Part of a small language model's weights.
Size: 9 layers, width 576, 6 heads of 96 (3 for keys and values), MLP 1536 SwiGLU, 51.7M parameters.
Architecture: LayerNorm before each block, no biases in attention or MLP, untied embeddings, normalized queries and keys.
Training: a variant of Muon for these matrices, 519M tokens, 22143 steps.
MLP neurons of a small language model. Each row is named by its layer, matrix (down: output weights) and neuron, and shows model dimensions 208-335. Each number is 50 + 10 x the weight over its row's rms, rounded and kept within 0 to 99. A neuron's up and down rows have the sign that makes its largest values positive.
After each neuron's rows, "fires before" lists the tokens most often just after its 100 highest values on Wikipedia text that the model never trained on. A number after a token or word is its count.

L3.down1372:51 53 39 42 60 45 46 72 58 72 51 48 50 44 56 42 35 58 63 37 43 61 55 47 36 32 55 51 29 56 55 54 51 47 51 52 66 48 54 40 47 39 37 49 48 46 65 58 46 49 65 54 35 49 59 26 63 58 60 58 38 58 41 58 52 56 44 40 52 54 57 30 60 55 38 51 50 37 54 30 40 47 50 54 40 50 50 38 73 49 39 46 46 53 46 55 49 45 60 47 42 39 57 55 46 40 47 58 51 51 50 43 38 63 44 56 61 68 56 62 38 46 49 45 49 66 51 62
fires before: " |" 59, " |\n" 14, "," 5

L5.down615:37 68 58 57 63 50 41 58 62 54 55 72 41 72 40 47 41 53 40 54 34 39 65 37 57 47 42 46 32 30 40 49 63 35 44 51 55 40 41 48 49 46 42 55 49 45 45 60 58 55 43 64 38 57 48 51 41 53 23 41 60 63 49 45 35 42 50 57 66 43 66 46 38 59 44 48 58 63 58 45 30 56 38 46 64 53 40 50 54 39 56 48 44 54 30 67 45 36 55 58 45 51 48 53 55 45 65 42 64 42 52 34 45 52 62 34 49 46 53 53 45 50 38 50 45 71 45 63
fires before: " January" 23, "2" 16, " and" 15, "itting" 5, "02" 5, "3" 4

L5.down633:33 40 31 54 63 36 56 67 41 53 52 27 43 38 53 55 52 52 40 65 52 45 58 40 57 53 61 67 58 48 41 52 31 50 48 40 44 47 53 62 57 48 45 65 34 54 43 66 47 50 48 39 55 47 51 52 46 58 44 56 49 46 51 54 57 59 60 75 55 23 39 65 71 43 50 50 66 49 43 47 33 27 54 52 29 40 63 45 53 41 62 60 53 49 32 42 61 41 59 45 41 35 54 50 44 51 37 44 58 38 61 51 51 57 43 60 38 43 58 57 34 59 54 35 39 44 50 55
fires before: " " 81, "," 10

L3.down903:64 41 63 53 75 53 40 40 67 41 65 45 59 47 56 45 46 47 49 59 43 42 46 54 65 49 36 48 42 57 42 68 60 52 47 47 43 49 52 54 47 71 28 37 36 53 51 73 60 52 41 40 49 55 56 69 46 47 26 28 41 60 38 59 69 54 59 44 48 53 45 36 42 43 46 52 52 55 54 49 47 52 59 40 34 57 56 34 56 56 71 57 59 32 50 43 57 72 49 30 57 51 45 49 55 69 71 58 44 56 46 56 41 41 42 48 58 34 49 41 55 57 48 44 48 65 48 43
fires before: "20" 26, "19" 20, "39" 4, " Team" 4

L5.down862:68 50 42 52 54 49 53 56 40 72 38 49 51 64 39 40 36 40 26 51 54 58 64 60 55 51 58 52 50 47 56 39 47 69 67 47 52 48 51 64 51 62 56 49 34 57 47 36 30 20 49 47 47 63 70 45 65 60 51 49 53 62 68 63 44 50 65 51 72 55 47 36 63 54 49 46 57 34 51 54 61 49 46 51 47 57 36 44 65 33 48 37 51 70 41 37 42 50 40 58 49 50 49 46 42 57 50 53 56 53 64 36 44 42 55 44 56 57 48 42 55 58 51 54 45 31 64 57
fires before: "." 59, " |" 25, ";" 8

L3.down322:47 65 53 50 44 51 53 62 38 40 51 47 51 62 53 48 55 65 53 50 40 47 63 62 59 69 48 59 16 44 52 60 34 51 39 53 61 47 38 62 36 53 57 39 61 44 38 50 50 36 55 73 57 37 50 50 71 59 34 47 63 45 31 61 52 41 54 59 37 57 28 54 46 50 24 64 60 41 49 42 33 59 69 41 38 57 58 42 43 43 45 40 47 58 46 52 50 48 40 45 46 43 54 54 57 44 53 44 47 37 60 52 50 55 58 63 52 62 52 51 58 61 51 41 41 65 53 51
fires before: " " 41, "19" 14, "20" 9

L5.down817:63 42 64 41 33 43 46 56 54 51 44 56 46 51 49 40 54 38 57 60 38 41 46 47 53 58 59 50 43 37 41 54 48 49 55 57 55 76 52 41 60 46 56 60 59 28 51 58 46 43 46 58 71 67 59 38 47 47 29 34 45 32 45 65 43 56 54 41 46 38 50 55 47 69 57 62 48 52 53 56 65 52 50 54 69 41 49 42 59 25 44 71 45 45 49 44 43 43 48 65 54 34 44 63 39 63 62 44 57 38 46 44 61 34 42 48 43 32 44 49 47 53 53 29 53 55 59 48
fires before: " " 69, " —\n" 10

L3.down452:62 57 56 59 49 48 62 42 61 51 48 43 40 46 73 37 50 53 69 56 39 72 43 46 63 75 45 47 52 60 61 59 38 39 53 55 66 48 44 51 61 45 60 54 21 59 55 32 45 45 53 50 49 21 63 40 48 66 43 59 48 44 33 45 49 47 55 58 65 57 62 48 64 55 60 44 40 29 31 49 56 51 68 40 44 44 32 54 32 46 43 54 49 55 34 42 61 61 19 47 33 37 65 55 52 55 38 48 38 55 45 58 49 25 83 49 54 55 44 53 43 42 54 60 58 56 43 47
fires before: "|" 50, " ==\n" 5

L3.down899:41 48 31 63 43 33 55 42 52 66 63 39 42 34 68 51 54 52 45 64 55 50 50 62 48 57 50 51 45 50 64 51 43 55 56 46 35 35 62 65 60 66 55 55 51 56 39 44 53 47 44 63 51 49 49 66 54 58 32 70 65 49 44 49 58 66 41 51 63 48 54 42 32 64 56 44 44 62 45 38 62 45 37 77 47 64 61 55 70 73 41 54 64 37 49 46 38 63 60 37 60 48 46 42 46 29 43 50 35 51 45 57 55 53 57 56 66 61 42 53 41 57 45 42 47 41 50 61
fires before: "20" 33, "19" 15, " the" 9, "18" 6

L3.down795:51 64 35 58 55 37 37 53 44 60 47 41 54 45 45 60 56 44 43 52 56 31 42 53 64 54 52 72 42 62 44 60 49 52 47 40 53 48 55 44 60 39 41 55 35 61 50 59 45 47 55 60 36 79 58 47 48 49 41 66 39 43 68 47 33 57 57 52 57 47 45 53 50 47 45 49 61 48 54 46 62 50 63 61 41 61 55 47 60 63 57 53 60 50 56 47 41 58 45 71 58 69 47 34 58 34 49 52 56 47 52 68 52 72 53 70 55 53 44 53 42 44 75 51 56 58 52 57
fires before: " |" 47, ":" 11, " |\n" 9, ";" 4

L3.down1080:59 61 55 35 55 42 59 51 60 47 54 25 54 55 46 52 75 58 54 47 65 57 48 54 48 35 29 47 57 60 63 41 47 51 30 31 60 56 61 39 52 47 34 52 65 54 74 64 41 47 36 66 36 34 67 29 58 44 50 59 53 36 62 57 43 54 39 46 67 48 44 38 48 61 43 52 58 45 36 79 57 44 57 69 34 36 50 48 53 60 48 54 39 55 69 65 49 37 42 49 53 58 71 67 38 48 54 50 51 53 37 47 66 53 45 57 28 43 52 48 61 48 50 49 50 60 56 45
fires before: "==" 37, "The" 8, " He" 5

L3.down817:46 35 47 59 42 60 77 41 58 48 38 51 53 45 47 61 27 66 49 53 65 38 51 72 43 57 37 49 49 52 61 49 38 64 24 67 43 47 44 34 46 56 51 48 48 40 43 47 36 54 56 49 54 72 34 62 48 54 32 49 51 45 53 45 51 32 51 53 39 46 47 38 35 65 37 52 49 45 57 61 67 59 49 67 53 53 63 61 57 59 54 59 38 66 47 51 68 62 46 51 53 40 46 34 45 46 40 55 44 68 47 44 67 48 47 56 39 35 63 39 50 23 43 38 48 56 43 55
fires before: " " 42, "0" 9

L3.down598:49 58 62 46 34 39 42 31 38 44 52 46 42 43 39 55 56 41 71 33 52 59 63 41 42 38 68 56 53 42 67 45 44 44 49 56 64 59 77 52 61 47 53 53 48 44 56 62 29 45 34 65 51 40 49 38 46 59 51 71 47 51 56 38 48 62 50 31 60 56 52 32 56 55 49 62 66 35 48 57 66 39 38 72 41 52 50 49 68 56 36 70 42 48 52 59 45 63 52 69 72 54 42 45 52 51 43 52 52 53 39 55 48 62 50 56 67 52 30 51 64 44 57 57 66 46 30 60
fires before: " |" 32, " |\n" 6, "18" 5, "3" 5, " /" 5, "11" 4

L5.down1073:49 54 58 62 67 54 52 43 38 71 52 62 63 25 66 47 48 37 49 54 51 64 35 34 42 38 34 34 52 59 58 36 50 49 57 47 64 53 46 44 52 60 48 45 50 53 56 48 43 43 56 37 49 39 50 42 40 34 51 41 51 43 40 66 37 67 46 41 44 47 63 42 54 47 51 56 52 52 32 59 47 52 51 50 61 48 65 41 63 44 61 53 68 33 53 51 51 60 45 37 55 42 63 41 57 46 31 33 54 52 22 59 33 48 50 39 47 28 63 56 59 49 57 58 74 59 32 41
fires before: "," 69, " the" 4

L5.down352:50 38 58 62 53 35 50 53 63 68 42 55 52 39 40 37 52 55 40 54 49 50 52 66 43 44 26 69 50 45 46 62 47 49 61 46 65 59 51 53 37 43 49 51 57 48 58 32 44 43 52 57 58 39 30 37 33 54 40 40 46 41 58 54 52 66 43 39 54 44 45 54 34 55 40 44 55 42 45 35 35 47 53 37 46 64 62 62 43 44 49 36 51 44 64 74 40 47 57 45 44 36 62 49 66 66 49 61 44 37 49 53 50 45 45 47 50 59 49 57 45 57 48 65 52 55 53 60
fires before: " to" 63, "," 4

L5.down1290:61 30 34 54 52 54 53 59 38 57 51 62 55 55 59 62 54 40 45 60 43 42 48 63 59 50 34 57 37 40 33 51 39 61 39 60 59 29 31 42 59 58 58 40 45 49 39 48 43 60 57 58 26 48 52 57 40 63 56 48 29 65 58 54 68 60 33 49 60 56 44 55 49 49 60 55 52 67 58 54 66 61 57 55 57 55 49 57 46 57 49 48 53 43 62 41 52 38 48 62 30 40 42 64 59 64 46 62 55 43 46 57 49 42 47 40 61 28 61 45 46 59 51 36 41 39 61 39
fires before: " |" 40, "–" 15, "-" 14, "." 6, " /" 6, ";" 5

L3.down1013:49 53 44 65 56 37 48 43 33 48 51 45 50 53 62 54 62 60 65 45 59 63 43 60 40 56 54 49 38 48 50 44 45 29 42 58 34 54 48 54 31 46 62 46 61 57 56 31 39 46 34 59 55 44 57 49 53 58 41 56 47 46 47 73 69 48 47 70 39 57 62 61 58 43 41 59 45 40 46 34 51 53 39 57 30 54 50 63 67 54 33 43 53 64 56 45 49 54 47 44 40 45 56 45 51 47 29 57 48 42 29 55 51 39 43 59 71 49 38 55 59 56 50 55 51 45 82 51
fires before: "19" 41, "20" 36, "18" 4

L5.down599:48 46 36 52 40 53 41 49 53 58 45 58 58 34 31 53 64 31 45 32 68 47 41 47 65 56 49 45 54 65 53 35 75 46 57 31 57 34 57 53 64 51 55 31 59 61 46 47 42 52 50 50 41 50 57 37 56 57 53 52 44 68 53 42 51 45 44 39 53 61 62 47 66 61 38 62 54 58 60 45 59 65 47 38 51 36 42 50 38 53 33 61 41 61 41 44 41 44 49 60 70 65 35 56 45 56 52 29 28 64 50 42 52 56 44 68 50 48 33 44 47 37 35 49 45 46 64 49
fires before: " of" 36, " to" 10, " and" 5, " in" 4, " that" 4

L3.down1200:52 58 12 62 51 55 58 71 67 42 39 48 43 47 31 50 55 30 23 43 48 52 56 56 37 42 56 74 57 44 37 64 49 58 64 53 67 62 55 56 55 54 50 47 44 56 56 56 46 32 52 55 59 49 49 55 41 52 43 57 55 46 62 37 39 53 57 47 66 39 56 71 50 41 22 39 55 46 39 38 43 38 58 41 39 42 48 57 72 30 45 60 49 56 35 58 53 57 40 49 48 42 52 49 42 48 25 39 56 47 48 46 31 60 61 54 44 50 50 47 27 43 49 50 42 53 56 47
fires before: " " 51, " II" 8

L3.down912:62 43 58 47 47 38 63 54 54 43 58 60 63 63 38 61 54 38 34 47 54 45 61 70 51 37 54 43 43 38 33 48 61 54 50 49 34 68 56 57 53 44 55 43 51 39 39 48 59 45 54 43 45 40 40 54 48 36 64 39 57 65 38 58 48 62 40 59 53 46 34 38 42 66 31 66 42 39 46 51 49 60 54 60 44 59 26 34 53 40 40 39 56 58 47 54 48 49 46 47 47 67 51 55 50 42 66 55 57 46 53 47 56 54 55 65 35 55 33 79 63 48 70 65 47 64 39 62
fires before: " |" 54, " " 11, "." 7, ";" 6

L5.down1379:50 57 56 59 47 46 27 48 49 60 45 39 46 51 70 48 42 53 56 33 37 47 43 52 67 63 40 46 38 61 42 54 43 53 35 70 57 33 55 47 52 76 43 43 33 64 44 57 52 45 47 50 42 52 39 50 40 30 66 41 55 39 64 61 50 40 62 41 42 46 60 55 51 39 46 61 57 51 63 51 63 32 49 35 36 57 62 44 45 55 70 54 45 49 53 47 47 45 54 61 33 56 44 52 66 57 54 53 44 52 61 34 55 52 55 57 47 63 36 42 56 52 47 62 49 35 57 51
fires before: " |" 61, ";" 9, " |\n" 7, "\n" 6

L5.down506:36 54 48 44 58 43 52 60 54 31 48 29 59 33 41 40 52 43 33 49 43 40 40 48 46 58 61 42 26 74 60 23 50 55 49 51 57 54 49 45 44 41 57 65 37 55 47 44 57 50 68 56 53 57 44 45 60 47 62 60 59 64 49 36 54 42 57 37 45 38 52 42 38 52 60 56 56 49 58 36 47 41 53 33 52 37 46 55 70 41 45 36 57 56 45 50 32 50 43 45 43 58 54 63 58 50 67 55 57 51 58 53 62 58 48 56 56 37 45 45 44 45 53 51 54 45 52 59
fires before: " of" 15, ":" 13, " later" 12, " |" 10, " after" 6, ";" 4

L3.down1053:50 37 56 49 52 53 53 58 62 67 45 40 68 62 63 46 64 75 30 41 40 30 48 63 54 32 48 46 51 52 39 43 52 51 36 45 60 59 25 51 47 58 55 49 53 43 50 61 50 56 44 52 52 51 30 45 50 64 40 56 56 47 62 39 59 39 63 58 45 70 60 51 49 48 44 59 49 52 51 47 33 50 53 64 31 51 40 35 55 48 44 51 52 52 56 67 64 34 73 41 59 58 48 63 30 39 49 40 48 73 52 46 52 36 43 57 49 57 54 54 57 46 60 48 31 45 50 42
fires before: " of" 63

L5.down192:50 39 53 46 59 53 24 47 43 50 42 52 71 55 54 45 55 42 51 70 27 75 48 42 48 63 37 53 56 37 48 53 41 65 47 53 68 35 63 43 49 65 70 50 52 62 66 57 51 41 36 46 44 55 47 52 43 51 54 51 59 35 51 36 53 31 67 52 48 58 36 54 70 63 46 31 48 53 42 39 58 56 41 60 69 51 42 47 40 49 39 52 59 48 52 56 45 56 52 71 62 55 60 30 46 56 51 38 45 64 50 49 49 33 53 56 53 42 68 41 57 41 64 50 49 61 56 49
fires before: " the" 44, " his" 11, " " 6, " a" 6

L5.down85:55 47 46 64 47 37 54 46 55 59 54 64 48 42 69 51 32 62 58 35 50 61 67 61 57 48 48 50 47 56 54 56 48 55 67 51 55 52 59 54 15 51 44 52 57 60 59 66 51 59 43 50 55 49 45 48 66 40 54 66 75 55 59 44 51 46 44 39 46 48 62 58 44 39 45 58 57 52 54 38 67 56 62 56 60 38 55 45 66 53 66 53 53 38 42 60 39 56 55 63 51 46 57 48 47 42 42 61 57 71 42 36 49 56 72 46 60 44 44 52 43 44 50 46 50 58 54 63
fires before: " " 90

L5.down71:48 65 44 57 50 54 55 61 60 45 52 44 55 54 62 60 49 26 54 53 48 33 42 46 52 51 48 50 53 56 50 43 62 62 72 35 64 56 62 43 66 36 65 52 57 49 32 75 44 60 45 60 55 36 70 66 47 68 49 22 62 48 52 40 53 25 33 60 58 45 39 39 54 48 45 35 44 39 60 48 35 48 54 35 50 49 44 40 42 46 52 51 54 67 44 58 36 55 70 66 49 40 36 46 48 56 42 33 47 66 55 45 58 76 29 34 52 46 47 57 38 44 54 38 54 46 56 37
fires before: " " 28, " the" 24

L5.down489:50 54 58 48 38 49 33 76 77 34 38 42 62 54 55 61 50 50 47 47 74 55 52 31 54 43 43 53 40 52 53 43 48 43 46 63 44 46 49 50 57 65 61 57 60 46 64 40 45 74 45 47 42 47 38 51 50 58 45 43 67 48 50 45 45 36 42 46 33 63 36 59 59 26 40 40 51 39 56 67 48 41 46 41 45 53 38 50 42 31 31 58 44 40 43 49 41 61 51 47 38 46 74 31 47 43 37 48 45 51 34 35 44 38 63 56 65 35 37 48 59 53 53 45 48 42 41 54
fires before: " of" 67

L5.down702:45 48 47 51 50 47 46 50 52 51 59 51 39 40 47 60 34 42 44 71 59 43 50 66 61 51 46 55 36 52 54 40 59 48 50 37 48 55 60 52 45 40 64 68 61 56 33 44 54 42 58 31 41 40 55 36 58 73 56 34 41 45 40 56 43 43 71 38 49 53 58 52 49 47 39 64 52 61 30 53 54 37 48 60 47 51 38 38 70 42 46 58 65 52 67 48 57 59 62 56 40 58 75 58 45 43 59 61 51 52 64 66 38 52 32 41 61 49 57 51 55 65 38 38 60 52 66 51
fires before: " " 97

L3.down1436:47 44 54 41 63 50 54 47 30 51 47 41 52 48 54 40 35 50 52 49 62 52 56 63 61 61 57 42 48 64 42 51 45 48 34 59 53 49 49 68 42 59 54 27 49 48 68 37 72 44 36 39 51 62 31 54 48 53 48 45 51 44 48 40 58 38 45 27 57 58 64 47 41 38 55 57 52 42 62 46 36 54 50 52 41 47 47 37 47 65 29 22 41 65 56 59 48 55 62 40 37 47 62 68 56 51 50 55 47 54 37 43 40 48 53 51 53 50 51 62 52 53 44 66 52 53 44 43
fires before: " " 27, "20" 12, "19" 8, "24" 5

L5.down1172:51 43 54 51 56 45 64 75 44 63 33 42 42 32 44 59 60 58 55 50 62 41 60 37 52 42 41 38 49 57 49 59 58 51 43 54 48 52 61 70 30 60 61 56 17 20 44 57 51 41 51 34 61 46 53 68 43 59 59 50 33 52 66 36 48 50 33 59 43 48 52 43 32 62 41 43 55 48 54 48 47 37 43 34 50 47 54 55 43 45 41 28 51 62 49 42 46 52 59 45 57 47 43 43 50 53 53 58 57 47 59 48 47 66 55 64 51 39 60 42 50 68 52 48 54 44 56 46
fires before: ";" 34, " |" 33

L5.down744:73 49 56 41 56 49 39 56 55 51 57 49 43 54 47 43 58 55 52 43 56 64 66 38 39 50 41 42 33 56 67 54 55 51 52 67 56 36 61 48 47 37 38 42 61 52 45 39 38 55 65 65 60 60 50 68 48 70 46 37 55 50 57 51 76 49 43 44 61 30 53 52 46 50 47 72 41 71 39 68 49 26 56 43 40 46 51 45 61 62 58 74 43 45 58 38 55 60 56 64 54 38 36 35 26 43 51 48 60 63 38 59 57 65 54 64 59 28 71 63 49 74 45 49 35 52 57 47
fires before: " |\n" 19, " |" 19, "\n" 9, "%" 8, ":" 7, "," 5

L3.down1100:56 47 59 36 55 50 61 43 60 52 41 58 60 49 40 52 52 47 71 61 32 49 58 52 60 49 55 38 67 42 39 51 45 56 37 41 34 40 53 54 47 50 41 61 47 38 34 62 57 37 43 48 31 51 61 56 59 52 42 40 51 43 55 50 39 63 53 72 48 61 66 54 48 42 63 53 43 41 41 47 74 57 58 55 46 20 37 48 67 58 32 41 43 56 61 44 52 51 51 53 41 49 65 57 45 44 49 57 37 39 37 48 39 57 56 65 45 66 41 65 60 38 52 50 40 37 56 56
fires before: " |" 42, ";" 12, "ett" 5, "0" 4

L5.down614:36 54 48 43 56 56 57 58 45 35 47 45 47 57 61 51 62 42 50 36 54 32 63 55 43 37 43 43 37 32 42 40 43 45 41 56 68 35 50 38 55 51 51 60 53 39 45 66 43 50 41 58 67 50 48 49 53 24 62 29 49 42 72 37 63 44 54 64 34 67 38 44 61 45 56 44 51 66 32 31 42 39 47 48 68 66 34 55 61 28 63 58 62 56 64 59 54 63 44 46 51 69 48 54 56 47 36 40 46 52 49 45 43 40 54 58 68 44 50 34 64 35 53 40 40 33 47 66
fires before: " of" 44, "ler" 6, "," 4

L3.down411:38 32 38 30 42 56 31 53 48 48 57 41 51 40 42 50 60 49 43 51 69 37 60 44 39 37 61 45 39 69 51 50 50 46 43 50 56 35 57 68 59 47 24 56 32 54 59 41 37 34 59 44 55 30 43 55 59 32 43 72 52 42 48 48 53 56 49 58 46 46 60 64 49 55 35 27 48 43 33 43 49 52 40 38 49 17 61 76 78 51 55 60 51 57 44 50 57 44 40 55 54 54 56 58 56 41 36 63 56 53 49 46 62 55 54 54 46 47 36 33 49 44 39 60 41 52 52 43
fires before: " " 45, "c" 4, "cc" 4, "-p" 4

L5.down958:47 50 55 62 59 57 49 50 56 36 40 43 43 58 41 48 48 69 36 38 58 62 55 55 68 48 51 51 56 70 50 43 51 51 48 54 58 56 54 42 34 70 48 46 58 44 47 58 45 40 50 58 43 42 46 64 53 30 53 46 55 47 66 51 50 54 59 48 34 59 51 64 61 46 56 58 58 38 60 37 48 64 34 52 43 37 57 59 57 37 43 55 51 46 51 46 60 57 50 46 49 69 43 62 54 48 44 31 51 40 60 48 61 50 40 41 47 62 53 49 58 37 55 28 56 46 43 50
fires before: " " 67

L3.down1488:57 46 54 58 60 43 53 51 49 59 65 46 56 53 51 24 73 61 59 42 39 48 40 29 56 43 59 61 48 35 40 69 46 33 43 16 39 42 60 64 51 71 60 66 80 67 49 43 57 59 51 33 67 37 55 61 65 42 59 47 61 33 46 48 57 35 54 45 52 68 53 54 60 41 41 40 58 65 51 48 48 70 46 45 46 55 44 45 63 59 50 47 52 58 57 33 62 51 53 44 44 58 44 53 53 41 44 56 41 49 62 49 48 48 60 54 47 47 50 47 51 51 66 41 45 58 63 38
fires before: " " 68

L5.down475:56 35 48 70 51 58 51 55 58 73 68 57 51 44 44 58 38 48 38 35 54 54 27 57 45 48 43 59 41 62 52 50 50 69 36 50 74 59 54 59 41 67 57 63 75 54 44 56 60 74 59 42 57 54 51 59 36 69 61 40 62 37 46 52 53 44 36 65 36 49 48 58 56 54 53 42 37 38 51 48 45 56 43 37 45 46 40 55 43 41 43 75 67 57 50 32 50 42 48 52 43 60 50 53 58 48 58 44 52 58 42 41 56 22 39 71 24 35 53 57 49 47 34 53 38 62 55 62
fires before: " " 31, " the" 16, " December" 4

L5.down132:49 51 54 51 61 33 30 60 52 67 50 41 38 35 26 45 51 46 50 49 60 57 55 51 34 45 67 45 55 54 54 50 35 62 52 62 32 61 38 54 69 60 61 59 45 52 54 44 59 45 53 48 50 36 63 39 42 45 52 43 29 38 60 52 48 42 39 52 42 50 40 56 60 52 61 61 40 50 63 56 54 47 55 52 50 35 50 32 42 45 48 50 43 65 56 47 41 50 57 58 48 49 58 59 56 44 45 49 45 57 64 48 51 27 49 51 55 53 51 46 60 46 52 44 37 57 51 42
fires before: " |" 34, " -" 23, "." 18, " D" 4, " Lin" 4

L5.down98:42 60 51 58 50 56 63 46 26 51 59 65 52 39 56 48 48 46 59 45 59 46 56 49 55 48 48 54 72 68 45 47 64 46 64 44 35 38 54 48 46 53 46 33 56 53 37 51 55 61 59 43 49 60 61 47 45 41 61 56 36 51 45 39 45 40 34 53 49 68 36 54 38 61 38 47 37 42 41 39 69 58 55 68 57 49 41 48 64 51 55 60 49 36 47 33 51 54 52 38 59 45 47 52 47 63 47 54 41 46 43 60 63 60 51 45 46 56 46 34 38 43 43 42 34 51 57 53
fires before: " " 60

L3.down1261:62 45 40 55 38 43 44 41 47 66 35 56 42 42 44 38 41 60 50 38 45 58 57 49 48 55 60 21 47 55 44 44 40 68 65 54 49 55 35 54 68 42 51 56 51 46 42 62 69 57 46 57 51 66 37 49 50 44 77 52 36 50 57 82 45 57 37 50 42 52 56 37 42 28 56 26 44 49 42 43 62 24 37 32 47 49 51 31 44 52 61 58 37 55 36 41 53 61 68 52 54 40 41 48 44 49 65 49 50 48 45 53 51 55 62 38 64 33 54 55 70 61 55 44 56 68 48 61
fires before: "20" 45, "19" 40

L5.down367:46 46 42 65 47 32 42 44 42 58 49 35 41 48 51 69 61 31 54 66 40 33 43 61 39 54 54 61 36 68 37 49 32 37 38 56 37 61 57 53 73 48 52 54 73 39 62 38 47 55 73 56 47 51 47 57 57 49 31 28 53 60 48 58 43 65 49 41 41 49 56 56 42 27 63 43 65 55 47 23 47 56 54 29 52 43 40 43 49 66 48 61 66 55 46 50 56 30 50 41 66 64 49 64 59 37 34 47 46 85 50 43 39 36 51 30 55 52 47 45 46 58 54 54 54 53 56 58
fires before: "'s" 31, " the" 14, " a" 8

L5.down165:41 62 45 45 53 52 64 52 42 50 41 56 47 35 46 43 50 39 65 61 60 42 71 41 34 64 58 33 51 46 54 49 32 65 46 49 61 64 57 54 40 32 38 48 53 52 21 60 61 47 46 54 54 54 42 45 68 48 58 54 65 38 58 60 54 59 41 46 40 59 57 41 47 49 36 46 44 39 52 74 36 32 62 44 40 42 63 53 56 54 49 50 54 45 59 38 61 55 57 45 56 42 50 62 46 44 53 53 42 47 51 54 55 42 46 54 39 60 41 34 45 46 61 54 45 64 55 64
fires before: " " 42, "0" 34, "1" 5, " Goals" 4

L3.down806:61 33 54 56 59 52 52 53 63 67 43 59 54 66 38 54 44 52 44 59 83 39 30 24 44 62 46 58 32 36 59 49 52 58 58 56 51 50 70 48 55 47 65 61 44 46 54 59 46 50 38 45 56 55 53 44 56 48 54 46 40 58 64 50 58 57 50 30 52 49 44 54 63 60 59 31 35 45 42 58 56 39 35 40 54 49 40 52 55 44 43 54 33 39 27 59 46 68 55 48 64 41 47 53 66 44 68 56 53 35 45 34 41 41 56 39 22 49 60 56 36 48 48 46 42 55 53 39
fires before: " |" 41, " " 25, "2" 8, "3" 8, "1" 7

L5.down24:45 58 46 51 60 58 40 50 46 68 66 80 60 62 62 54 53 61 35 31 56 59 67 19 41 51 51 54 38 56 42 54 46 45 49 54 42 29 43 44 49 35 36 40 29 48 62 51 34 52 31 41 45 55 48 41 47 70 49 40 53 48 44 50 44 51 67 52 67 63 58 45 44 47 47 63 41 57 52 44 31 44 43 37 41 42 32 46 63 47 42 59 53 52 50 58 52 63 70 56 58 41 53 45 33 45 53 57 50 39 36 56 38 67 53 31 53 47 48 53 62 48 59 52 46 66 54 52
fires before: " the" 33, " of" 21, ":" 4, " a" 4, "'" 4

L3.down1335:54 40 43 52 54 33 52 54 37 69 47 61 61 42 40 66 40 60 54 62 61 52 52 40 38 36 51 60 50 51 53 56 46 46 48 41 38 68 37 46 35 55 53 53 47 34 68 37 42 37 46 51 58 40 51 52 38 60 47 56 39 57 58 36 43 33 58 48 43 51 55 56 50 38 43 67 40 51 61 38 45 49 60 51 41 44 61 81 46 57 51 61 39 41 53 39 45 48 48 72 54 38 40 48 63 53 66 57 38 71 47 50 58 55 62 61 36 70 58 37 54 48 48 57 22 40 37 62
fires before: "," 31, "." 13, " and" 6, " II" 6, ".\n\n" 5

L5.down1169:59 66 59 60 57 43 64 56 63 69 49 53 37 50 51 34 55 41 58 55 51 34 38 36 53 43 40 41 54 54 30 73 50 58 70 20 53 53 50 41 51 36 39 42 33 58 64 47 50 62 54 52 57 53 44 54 37 48 40 51 31 69 53 53 47 49 53 54 44 54 56 50 64 46 49 63 50 65 58 57 50 48 47 24 69 56 39 65 51 38 27 56 36 59 43 49 47 62 41 48 53 47 32 39 43 47 39 62 47 44 33 52 57 34 35 57 45 58 44 40 56 46 44 30 48 42 55 32
fires before: " of" 14, " the" 14, " at" 9, " in" 9, " from" 7, " and" 5

L3.down330:47 54 44 34 64 69 49 47 58 63 52 42 54 58 32 39 56 63 77 57 60 78 26 58 57 32 60 43 54 62 32 60 40 55 50 43 63 48 55 62 61 56 58 45 37 45 38 57 48 44 49 75 50 43 43 42 33 55 50 55 53 46 59 54 49 64 51 48 39 46 50 51 49 61 59 53 36 43 47 26 41 46 40 52 40 47 48 47 31 56 59 53 54 41 58 69 63 47 46 50 34 45 49 59 40 72 57 50 39 56 48 39 56 45 40 44 63 60 73 52 62 57 57 52 38 63 52 49
fires before: "-" 31, "|" 22, " " 8, "===" 5, "==" 5, "•" 5